Part of a small language model's weights.
Size: 10 layers, width 320, MLP 1280 GELU.
MLP neurons of a small language model. Each row is named by its layer, matrix (up: input weights) and neuron, and shows model dimensions 192-319. Each number is 128 + 32 x the weight over its row's rms, rounded and kept within 0 to 255.
A block is one neuron, or neurons of one layer that tend to fire together. After each block is what it responds to, as a language model described it from the Wikipedia text at the highest values.

L2.up16 [102  59 138 171 133 148 147 188 119 134 163 138 132  85  75 136 153  87  56  89 163 124  75 116 111 163 151 125 154 144 100 164 136 136 110 128 143 139 133 116 143 123 155  67 115 117 168 142 148 206 131  76  83  79 109  80  60  85 119  68 160 163 181 122 146 104 141  65 126 102 109 128  73 138 156 162 123 182 158 143  60 116  64 150 136 104 107 142 139  82  72 112 103 147 171 135 154 137 105 154 142 147 151 129  66 136 133 129 164 104  93 108  93 120 124 118 149 155 104  85 131 147 161  74 130 141 106 115]
L2.up47 [132 126  69 139 166 140  99 154 151 157 159 114 106 139 139 117  94  70 166 108 130  90 128 140 152 159 170  60 140 143  97 218 140 100 144 119 139 161 129  89 229 148 104  99 159 103 127  96 130 135 116 165 108 137 102 144 135 160 117 147 160 115 155 152 149 125 110  99 123  96 117 125  97 220 108 124 107 108 191 105 113 113 157 154 162 105 198 127 119 152  87 113 184  86 157  89 160 109 143  98  95 120 142  91 153 151 130 125 106  76  92 153 122 181 133 158 178 168  93 130 125  83 125 127  26 132 159 113]
L2.up54 [167 191 113 119 137 130 121 139 118 145 159 149  87  92 104 103 117 149 114 119  83  98  90 193 101 124 169 168 130 123 145 134 110 129 108 133 107 181 141 120  80 109 161 140 158  56 128  99 117  95 107 119 178 116 127 156 156 136 132 103 123 118 150 162 142 182  84 127 108 110 153 149  98  96 133 182 136 106 110 163  97 139  74 113 114 157 127 124 118 194 109 128 115 119 154 129 117 126 111 167 175  41  88 153  93 103 159 115 153  97  95 212  77 133 103 180 125 164 104 135 140 171  66 113 162 119 126 112]
L2.up123 [176 125 123 122 183 131 127 117 164 120 174 146 180 137 118 126 128 147  87  71 120 119 150 185 132 113  80 204 150  78  92 119 100 140 111 137 136 104 143  52 121 128 127  66  56  92  93 167  82 105 162  87 134 122 106 167 142 154 161  99 156 111 122 170  95 158 149 162 143 170 124 109 114 138 123 126  91 130 110  90  72  87 153 148 107 156 130 144 184 121 128  86  90 161 195 114 118 155 109 124 165 133 126 104 141 123 121 102  94 134 140 185  75 142  90 168  83 157 151 154 121 165 117 126 136 162  96 113]
L2.up184 [107 179 160 129 127 125 108 137 150 118 102 131 105  97 108 104 144 124 104 103 111 106  86 112 127  99 132 122 118  79 105 139 116  96  84 140 110  65 101 132 146 123 133 136  94 139 157 150 195 187 106 129  97 122  79 118  88 136 152 145  92 165 146 177  65 117 138 107 113 108 149 124 195 153 176 103 144 148 119 174 102 117  67 111  88 166 209 150 134 146 181 140 144 139  94 155 142 123  89 176 190  98 170 145 146 112  57 146 106 146 140 100 131 106 177 144 110  75 207 103  95 114 187 112 175 122 123 182]
L2.up214 [ 72 162 211 170 149 112 141 103 120 143 128 168 136 122 135 112  75 101  81  71  87  97 139 138 135  93 171 116 135 156 101 142 133 151 188 113  98 122 132 157  69  97  86 110  91  75 110 164  98 158  92 137 127 160 115 157 114  75 150 124 213  84 132 167 142  99 100 144 168 118 172 125 167 157  73 107 151 187 157 149 121 124 187 136 186 123 120 173  91 183 158  96 158 150  63 118  90 110 101 141 119 123  88  97 198 109 108 156 148 185 142 122 109 102 137  65  90 114 145 117 143 109 170 120 189 181 129 160]
L2.up380 [191  72 138 108 162 160  78 145  82 132 139 101  93  88 180 120 136 138 129  89 108 117 140 176 144  75 140 146 140 101 112 109 104 178 116 101 106 149  81 125 134 106  76  82 130 155 138 167 103 209 152 129  91 160  57 118 177  94 128 161 195  95 139 152  85 141  94 100 121 154 141 186 180 127 180 148 178 153  98 138 134 103 168 112 163 126 177 220  91 175 172 136 198 156 166 150  98 132 114 151  58 170  91  93 105 138 162 145 111  93 155 123  95 142 124 109 139 134  75 111 137 166 108 106 125 133 181 171]
L2.up470 [136 115 134 163 131 118 172 147  88 105 128 167 146 131 123 190 138 116 148  87 194 140 118 112  94 111 129 122 109 156 100 124  98 147 143 123 165 182  82 148 121  73 160  96 165 155 176  93 128 151 129 116 121 138 138  77 114 152 118 158 176 137  40  86 133 157 156 109  62  35 103 151 132 164 165  91  87  93 175 142 133 104 113 123 122 156 143 132 123 171 104 140 174  90  76  29 146 134 175 100 109 100  81 159 135  92 157 167 143 162 149 107  27  99 135 143 130 136 139  88 114 103 136 132  76 161 122 103]
L2.up521 [125 127 163 122 146 132 157 172 109 104  46  83 135  34 166 133  87 102 151 130 108  71 127  88 143  58  66 139 137  78 130 134 122 139  92 118 131 173 128  81 115 111 157  89  98 143  85 117 159 111 145 143 117 137 137 133 126 133  85 115 202 149  74  87 127 129 173  94 167 116 171  61 122 159  69 101 135 163 173 118 122 170 133 126  98 186 127 224  78 216 143  97 154 152 150 135 113 172 128  79 113 108 151 133  97 166 110 114 150 140 118  88  93 160 103 146 101 158 140 153 149 118  88 150 115 177 112 142]
L2.up581 [154 153 107 126 128 100 103  97  94 136 117 113 141 124 156 167 130 128 105 135  88 165 100 204 147 139 110 143 151 173 138 163 105 107  75 109 108 101 147 109  92 137  86 116 136 143 132 152 107 152 128 139 130 134 116 176 120 102 160 112 169  89  50  79 186 147 142 147 184 152 146 110 192 103 144  88 104 124 151 105 107 124 169 128 140 156 118 135 203  72 183 132 104 126 149 145 109 199  88  99 129 159 128 109 201  85 138 158 146 175  98 130 174 188 173 150 138 194 172  99 100  94 122 142 117 111 142 146]
L2.up670 [108 163 118 157 133 169 124  62 125  62 108 119 154 124 115 130 169 162 137 162 119  64 195 128  46  96 126 115 137  95 214 128 177 151 113 104 154 155 119  94 155 127 161 145 125 114 131 114 118 130 150 117 181 137  66 160 141 114  84 101  82 146  88 103 124 168 162 101 172 134 196 153 118 136 145 122  67 119 121 158 132 119 119  77 130 121 119 135 122 128 134 141 144  88 114 154 119 198 185 148 157 110  74 145 177 114 190 155 132 136 177 130  93 147 165 160  93 159 141 125 161  97 140 117 123 148 117 144]
L2.up691 [ 97 158 105 154 134 183  93 127 141 132 120 132 152 107 146 153 108  96 193  99 119 114  91 124 115 145 116  90 166 169 128 110  99 133 123 156 136 143 144 186 141 130 101 148 127  79 125 146 175 121 104 144 185 159 104 157 151 104 102 149 136 150 157 121 124 120 103 132 124 122  92  92  92 133 139 116 146 103  69 103 116 111 101 137 112 112 142 162 144 153 153 134 159 105 108 141  82 104 134 127 147  72 123  87 168 141 102  78  92 192 195 151 203 161 147  88 200 101 131  99 142  82 194 160 158 166 112 200]
L2.up790 [132 171  92  86 122  92 208 123 104 102  72 169 151 104 115 201 123 135 105  88 182  86 168 107 151 167 103 164  87 158 164 206 125 201 147 116 167 160 101 166 198 117 185  85 106 121 107 104 173 103  76 139  81  87 158 116 127 101 144 171 134 134 150  98 107 127  97  56 164 143  64  92 138 132 152 155 168 137 108 147 156 150  87 113 187 146  81 167  81 135 160 120 177 159 121 125 131 142 141 131  75  82 106 108 120 171 120 162 109 132 133 132  66 148 138  92  93 111 213 122  92 147  82 137 145  95 101  88]
L2.up1073 [135 157 171 171 135  72 172 124 121  92 119 150 142  89 162 148 117  73 114 177 127  91 150 155 152  75 158 131  78  78 124 136 179 144 108 118 110 133 162 148 150  88 104 102 142 144 103  73 127 123 106 129 140 128 131  90 170 105 123 105 111 123 148  79  97 101  81  57 176 114 123 172 121  72 124 114  98 121 105 182 115 155 134 116 126  94 155 124 105 117  95 127 140 142 171 170 141 127 141 115 114 145  54  94 145 161 166 119 161 145  82 115  99  97 155 191 142 126 146  87 156 127 135 128 124 167 102 194]
L2.up1080 [114 105 108 157  87 116 120 172 178 194 124 123  92 143 135 109  68  90  65  84 110 142 108 124 133 121 158  98  90 108 135  72 178  98 117  91 147 176 108 166 141 126 117 151 160 107 183 167 130 111 129 140  24 129  65 110 129 165 136 120 132 173 114 145 114 114 190 153  74 119  90  88 126 148 134  97 143 146 123 124 109  64 138 176 120  95 187 127 147 118 100 122 119 141  83 131 136  86  96 129 115  81 171 107  99 177 111  97  91 113 161 120 108  49 123 131 120 118 127 133 152  86  54 145 162 109  94 142]
L2.up1269 [118 156  92 121 134 209 114 121 134 162  65 120 124  83 120  52 100 141 150  64 172 116 159 152  80 113 108 166 147 133 153 121 125 112  95 107 122 126 114 129 136 151 171 132 130 172 126 113 135 116  34 172 101  85  86  95 103 128 145 158  89 179 159 146  92 106 168 130 127  71 134  75 172 142 123 118 143 106 114 120  56 163 134 137 180 118 104  72 153 115 155 113 127 166 120 133 145  87  88  85 123  92 181 164 142 108 129 105 166 184 184 149 105 139 123 120 121 142 171 134  90 114 102 168  90 124  79 147]
Responds to: Wikipedia section headings. Words inside Wikipedia section headings (between == markers) or infobox/table field labels, especially History, plus career, Family, and |---| table rules.

L5.up392 [146 101  70  69 133  93 122 150  87 117 135 141 166 119  84 182 160 116 141 103 155 152 206  94 134 132 134 138 142 155 125  86 104 209 113 141 157 114 129 161 175 135 130 188  96  75  82 121  87 105 144  99  97 146 153 165 115  87 136  66 129 125 188 144 133 135  48 187 136 108 157 118 129 117 127 167  93 104 114 149 154  93 154 132 134 119 109 173 118  88 145 126 123 198 128 112 108 153 127  99 139 106 178 111 136  69 128 137  87 109  92 103 196 159 122 123 175 120 113 146 121 119 121 191 151 163 149 180]
L5.up434 [156  84 168 121 132 132 133 140  86 137 186  62 111 129  51 106  99 179 165 136  79  94 146 107 124 108 143 138 133 101  79  63 129 149 156  95 148  85 120 153 210  74 191 142 151 115  91 128  72 101 105 111 104 174  87 154 139  95 105 146 146  99 117 156 119 102 131 119 177 120  98 127 131 172 119 138 149 172 151 137 132 107 154 125 114  72 117 141 110 178 154 161 136 110 125 179 113  73 211 141  88 169 129  99 126 109 116 131  51 145 131 112 138 162 136 117 180  94 122  89 138  93 100 183 150  78 112 132]
L5.up613 [108 107 131 183  81 192 130 103 181  98 153 105 134 126  69  97 161 144  91 165  84 127 130 120 125 102 104  83 129 131 111 135  96 129 187 112 117  79 107 177 156  96 227 125 127 121 151 165  96 124 111  97 138 148 133 164 158 135 114  59 108 166 127 179 162 150 100 132 147  49 102  82 136 143 111 125 149 146 103 143 121 109 117  90 156 154 141 134 144 157 111 171 167 149 143 112  69  69 136 114 125 168 164 135 146 117 150 174 121  96 114 104 107 103  79 124 134 147 147  89 102 113 139 154  80  60 113 134]
L5.up1126 [ 84  88 169  76 153 103 153 149 157 140 117  91  89  97 151  73  96 145 141 122 116  73 145 130 101 135 108 115 119 152 110 133 116 165 103 163  89  75 154 132 146 141 117 193 149  88  95 123 136 117 138 124 110 149 116 144  76 109 152  99 176  76 163 121  88 166 114 132  79 106  90 123 117 132 128 140 139 132 171 155  87  64 144 158  89 110 147 196 115 107 170 202 126 130 129 169 159 134 143 162 119 150 126 139 123 186 126  43 148 132 147 117 113 130 156  67 101 102 114 197 104 147 148 136 164 203 113 162]
Responds to: Place-name continuation slot. Tokens just before an upcoming larger place name in location phrases, such as the comma in Edmonton, Alberta, or of in Region of Slovakia, and direction words like central or northwestern.

L3.up657 [176 110 158 136 154 124 165 115 115 151 195 162 161 173 123 148 153 164 114  80 185 167 100 142 100 115 157  89 155 178 142 104 132 182 106 109 141 125 165  98 113 167 107 145 116  89 131 115 168  99 125 151 177 109 125 115  86 146 153 150 175  49 121 131 143 164 177  87 147 135 103 132 120 124 125  79  85 156 156 111  71 172 162 116 127 103 106 126  94 126 120 117 158 170 131 104 153 147 101 148 177 130 110 107 153  69 106 146  97 104 102 162  63 116 159 144 101 132 217 110 151 192 131 105  49 146  85 148]
Responds to: Wikipedia section headings. First word of Wikipedia section headings and infobox or succession-box field labels, such as History, See also, Track listing, Website, Preceded by.

L3.up836 [143 125 114  99 149 133 134 128  99 109 144  85 156 107 127 107 150 143 128  89 145  95 179 119 121  89 182 213 113 124 122  78 132 181  71 106 142 133 157 149 135 126 156 111 166  93 166  58 144 145 107 140 157 154  69 137 110 162 126 136 168  82  80 150 143 131 115 143 143 117 175 123 118 184 118  87 142  94  97  29 127 109 151 120 202 156  96 124 126 125 157 131 113 156 106 144  99 125 125 193 105 131 146  65 122 157 130 110 130 153 195 163 121 173  84 168  93 136  91 152 125 131  94  50  98 135  83 167]
Responds to: Wikipedia heading and field labels. Final tokens of structured-page labels just before a delimiter, such as Early in ==Early life==, Mascot: and Release date:, plus score and table-cell numbers like 1–0.

L2.up37 [125 209 111 135 112  69  91 127 126  82 154 111  90 115 162 137 101 146 100 125 125 125 146 148 102  85 100 138 135  67 129  88 111 129 138 159 143 139 144 175 120 130 133 137 129 147 163 154 104 137  82 173  90 144  83 179 123  86 118 167 105 157  76 117 109  88 178 127  57 139 138 154  98 153 161  94 133  88  77  93 134 122 100 173  80 108 135  83 159 152 126 107 108 106 137 107 110 141 115 163 128 121 203 159  92 158 126  42 194 136 174 141 176 121 105 121 177 114 123 139 125 191 174 153 101 144 163 172]
L2.up53 [143 107  98  67 127 129 125 111 167 106  94 122 134 133 111 166  96  94 200 130 124  67 140  85 101 204 128 113 100 190 122 114 111 169 187 115 112  79 126  56 123 144 116 116 121 118 140  94 130 209 181 159  21 145 111 154 108 117 146 126 158 147 103 137 114 141 106  88 124 129 132  77 129 104 172 115 147 145 152 114 161 133  84 201 131  45 171 193 113  76 159 119 132  67  42 110 147  58 112 110 129 120 167 152  82 112 128 126 147 101 127 136 144 143 162 102 158 135 105 139 169 102 126  71 103 107 146 141]
L2.up121 [116 152 153 193 136 115 121  86 152 140 128 156  89 143 110  75 135 146 103 132  96 146  68 101  67  81 151 127 123  61 120 101 110 128 154  70 123  80 197 123 111  93 154  95 145 121 114 164 129 137  77 123 142 166  95 125 148 162 173  85 163 122 116 149 107 138 166  85 106  68 120 123 170 177 164 124 113 113  52 137 153 153 158 173 191 113 186  84 206 153 132 132 143 133 169 211  86  67 136  97  67  44 141 125 170 117 117 133 186 118 150 143 130 147 103  85 145 122 111  78 144  99 160 125  72 151 197 155]
L2.up319 [185 159 168  99 183 202  87 138  80 161 115 127 122 110 108 167 161 231 124 117  58  92 179 142 133 102 111 197 180 140 153 134 168 186 174 133  87 149 158 121 142  76 105 132 157  95 117  54  95 115  79 159 121 143  93 153 145 169  86 133 141 108  93 139 116  97 108 122  84  87  98  88 144 116 159 133 162 115 127 116  69  97 149 116 102 130 176 108 106 141 140 153 176 138 186 147 101 163 141 131 119 167  82 111 133 154 108 174  95 127 120 120 120 173 151 131 137 162  87  76  71  94 118 153  54  80  72 132]
L2.up399 [106  75 163 105  66 154 145 162  91 155 136 105 107 212 158 139 118 140  79  97 128 191  98 153 105  58 169 130  69  97 146 119 101  91  94 103  87 111 131  98  89 138  89  90 136 173 110 149 161 145 159 177  92  48 142  93 129 116 153  81 163  92  99 108 151 146 135 188  89 136 144 192 154 117  71 157 146 162  95 133 171 148 117 174  94 113 157 107 123 103 188  83  96 110 152 117  94 113  96 149 114 124  95 162 157 152 117 116 205 109 125 111 192 174 109 120 147 123 119 123  47 102 107 134  77  84 149 127]
L2.up411 [110 183 150 117 113 110 139 199 160 137 120 122  51  72 137 145 127 159 147 130 122 139 108 111  82 145  85 149 149 188 141 171 104 120 137  92 129 169 144 143 105  76 148 128 126 149 145 145 115 149 104 109  87 116  63 112  92  87 137 123 102 117  82 164  77 147 161 107 130  90 113 174 160 115 129 111 135 133 157  33  98 135 157 131 100 142 122 150 132 136  90 181 124 121 108  77  97  78 107 124 126 149 110 134 120 111 137  68 113 106 119 120 188 149 107 159 179 160 141  81 168 173 151  83  94  71 142 142]
L2.up438 [132  67 146 159  95 150 129  56  89 144 120 121 190 120 128 136 120 172 157 149 139 163 114  98  68 120 106 138 137 101  71 127  62 125  89 166 132 127 142 138  99 104 215 165 115 122 127 159  57 135 101 108 135 115  89 136 104 122  97 139  97 137  91 126  85 146 132 100 133 103 123 117 142 147  96  80 127 175 136 153 132  98 181 141 106 175 167 144 134 146 136 159  99 134 114  94 104 113 160 113 138 140 150 124 103  56 143 147 140 148 175 119 133 124 109 146 206 100 103 137 153 150 111 119  94 140 129  97]
L2.up559 [174 129 145 176  68 105 152 104 131 150  60  84 117 149 137 111 138 122 136 143 114 128 124 113 137 104  92 154 109 146 140 170 145 145  85 119 108 155  98 129 101 102 178 153  61 149  87 100 122 117 144 169 148 142 105 123 113  97 114 112 140 102 117  79  84 178  83 139 192 128 142 136 171 132 120 112 103 156 108 116 133  84 119 177  48 143 131 106 166 119  98  62  96 170 124  82  81 102 158 140  80 228 114  95 127 176 107 117 151 172 163 132 135 198 142 109 128  98  97  97 150 107  82 139  89 208 128 128]
L2.up587 [197 133 144 115  76 175 105 144  82 116 208 108 107 101 125 139 123 143 141 126  56 119  86 158 165 151 172 107 135 124 104 150 120 112 102 138 111 104 149 140 152 103 108 159 120 104 189 125 113 121 137  64 207 188  99 159 146 122 138 167 163 218 144 102 112 131  78 110  87  93  94 113 144 114 122 120 128 109  91  64 150  86 131  89 154 125 109 115 128 175 103 105 101 104  40 112  94 174  94 113 121 175 119 159 132  81 190 146 154  70  84 112 113 160 121 149 190  92 141 160 164 126 104 149  75  73 173 113]
L2.up621 [132 162 144 162 114 104  52 136 151  70 142 105 164  78 114 124 138 138 121  88 168 134  75 140 185 135  97 159  96 108 162 121 151 126 105 106 157 168 125 174 109 159 200 160 130 125 183 104  96 155 143  85  91 105  85 167 117  89 135 126 191 237 131 171 116 136 122 135 138 101  79 114 128 114 110 158 162 106 105 101 106  87 129  83 144 112 101 103 112 125 128 129 147 164 134  51 150 149 195 191 156 174 102 156 134 118  92 174 102 121 149 123 144 138 122  95 203 184 153 110 156  96 145 135 151  49 111 182]
L2.up645 [174 144 101 146 136 203 123  98 136 119  83 145 140 116 150 122  97 126 141 109 103 161 170 118 187 101 106  96 142 131 124 138 141 236  86 154 119 187  56 131  97 114 124  92  96 139 114 150 120 144 100 116 119 140  66 148 158 143 120 186  97 152 144 138 110 117 108 156 144 154 137  81  92 144 163 195  96  91  65 160 134 122 155 153 126 134 170 186 143 110 160 119 179  93 113 155 149 119 151 127 116 170  91 135 125 147 109 102 108 132 120 145 130 158 104 153 179 182  86  93 142  60 101 141 152  91 175 138]
L2.up717 [ 92  70  86 129  82 135 107 137 172 138 114  98 107 169 106 124 157 162 114 158 186 196 117 147 132  89 171 171 127 116 108 172 148 125  86 137 126 124 115 101  82  67 158 123 136 125  78 155 159 100 124 122 155 174 152 150 180 126 154 145 110  99  31  83 153 132 114 123 125 151 137  86 120 182 110 156  72 159 109 129 101 186 110 154 166 143 140 170 123 104 128  76 135 124 130  64  62 103 164 134  76 112 163 166 150 114 160  60 138 133 108 195 135 189 135  95 107 188 137  97 124  78  82 192 138  81 121 154]
L2.up813 [107 122 115 121 142 185 113 119 136 122  94 108 113 116  96 102 131 102 205 117 125 154  97 130 201 138  24  98 125 143 161 126 133  60 132 174 110 170 132 123 145 177 150 162 168 104 174 147  96 101 201 113 111 148  66 145 167 104 132 116 132 169 161 176 169 169 118 147 121 158 155 138 132  85 125 125 118 101 152  84 113 152 150 127 133 149  97 164 142 164 120 125 161 159 215 117 128 161  68 159 118  94 119 122 147  84 162 158 101 120 173 135 157 108 119  94 124 141 141 101 152 121 128 121  94 135  41 114]
L2.up823 [137 130  82 152 123 170 135 122 115 156 105 116 151 139 153 123 116 168 153 139 142 158 158 153  75  64 139 123  85 133  77  95 140 118  91 127  85  56 185  87 114 139 125 128 131 149  78 135 100 129 141 164 197 120  78 107 116 159 129 157 117 148 162 121 144 113 105 116 148 100  84 102 126 133 191 147 113 107 100  78 136 150 144 111 198 105 132 142 133 145 212 121 126 156 191 145 121  95 104 144  92 113 111  85 132 131 123 112 152 178  92 122 203 109 121 169 149 120 189  92 125  69 205 157 131  72 154 166]
L2.up917 [125 151 187 143  77  90  96 137 104 100 125 103 114  94  57  89 176 110  86 127 119 166 105 113 162 118 101 115 155 106  98 104 144 107 111  95 161  71  91 153  97 152 201 166 203 102 134 134 122 128 130  88 122 104 100 139 116 143 134  84 144 155 143 146 176 123 132  96 129 137 114 111 151  97 117 145 128 160  95 121 120  57 124 207 121 105  96 170  87 180 162 158 123 189 174 100 103 175 134 185 157 136 154 161 113  98 143 144 144 139 148 133 152 109 121 112  93 138 168 154 127 152 102 108 154  70  83 138]
L2.up956 [179 115  98 154 125 169 135 157 122 134  95 168 186 125 127 140  82 104 150  76 126 115 121 191 158 146 103 136 120 120 151 148 135 118 111 120  92 183 131 106 101 181 149 102 151 115 113  48 139 125 158  70 148 154 110  88 122 142 131 143 134 158 141 119 124 127 156 108 114 156  90  93 177 139 160 125 153  88  77  77  81 116 142 151 130  81 100  88 165 163 178 133 120 129 153 160 143 169 157 135 149 116 133 193 107 145 147 150 116 145 140  80 166 152  69 119 171  93 106 112 158 111  87 162 133  47 166 164]
Responds to: Infobox field separators. Colons and table pipes after a key in infobox-style lists, mostly year ranges in footballer career lists (2018: Team, Elevation: 367 ft), plus a few sports-prose words like made, home.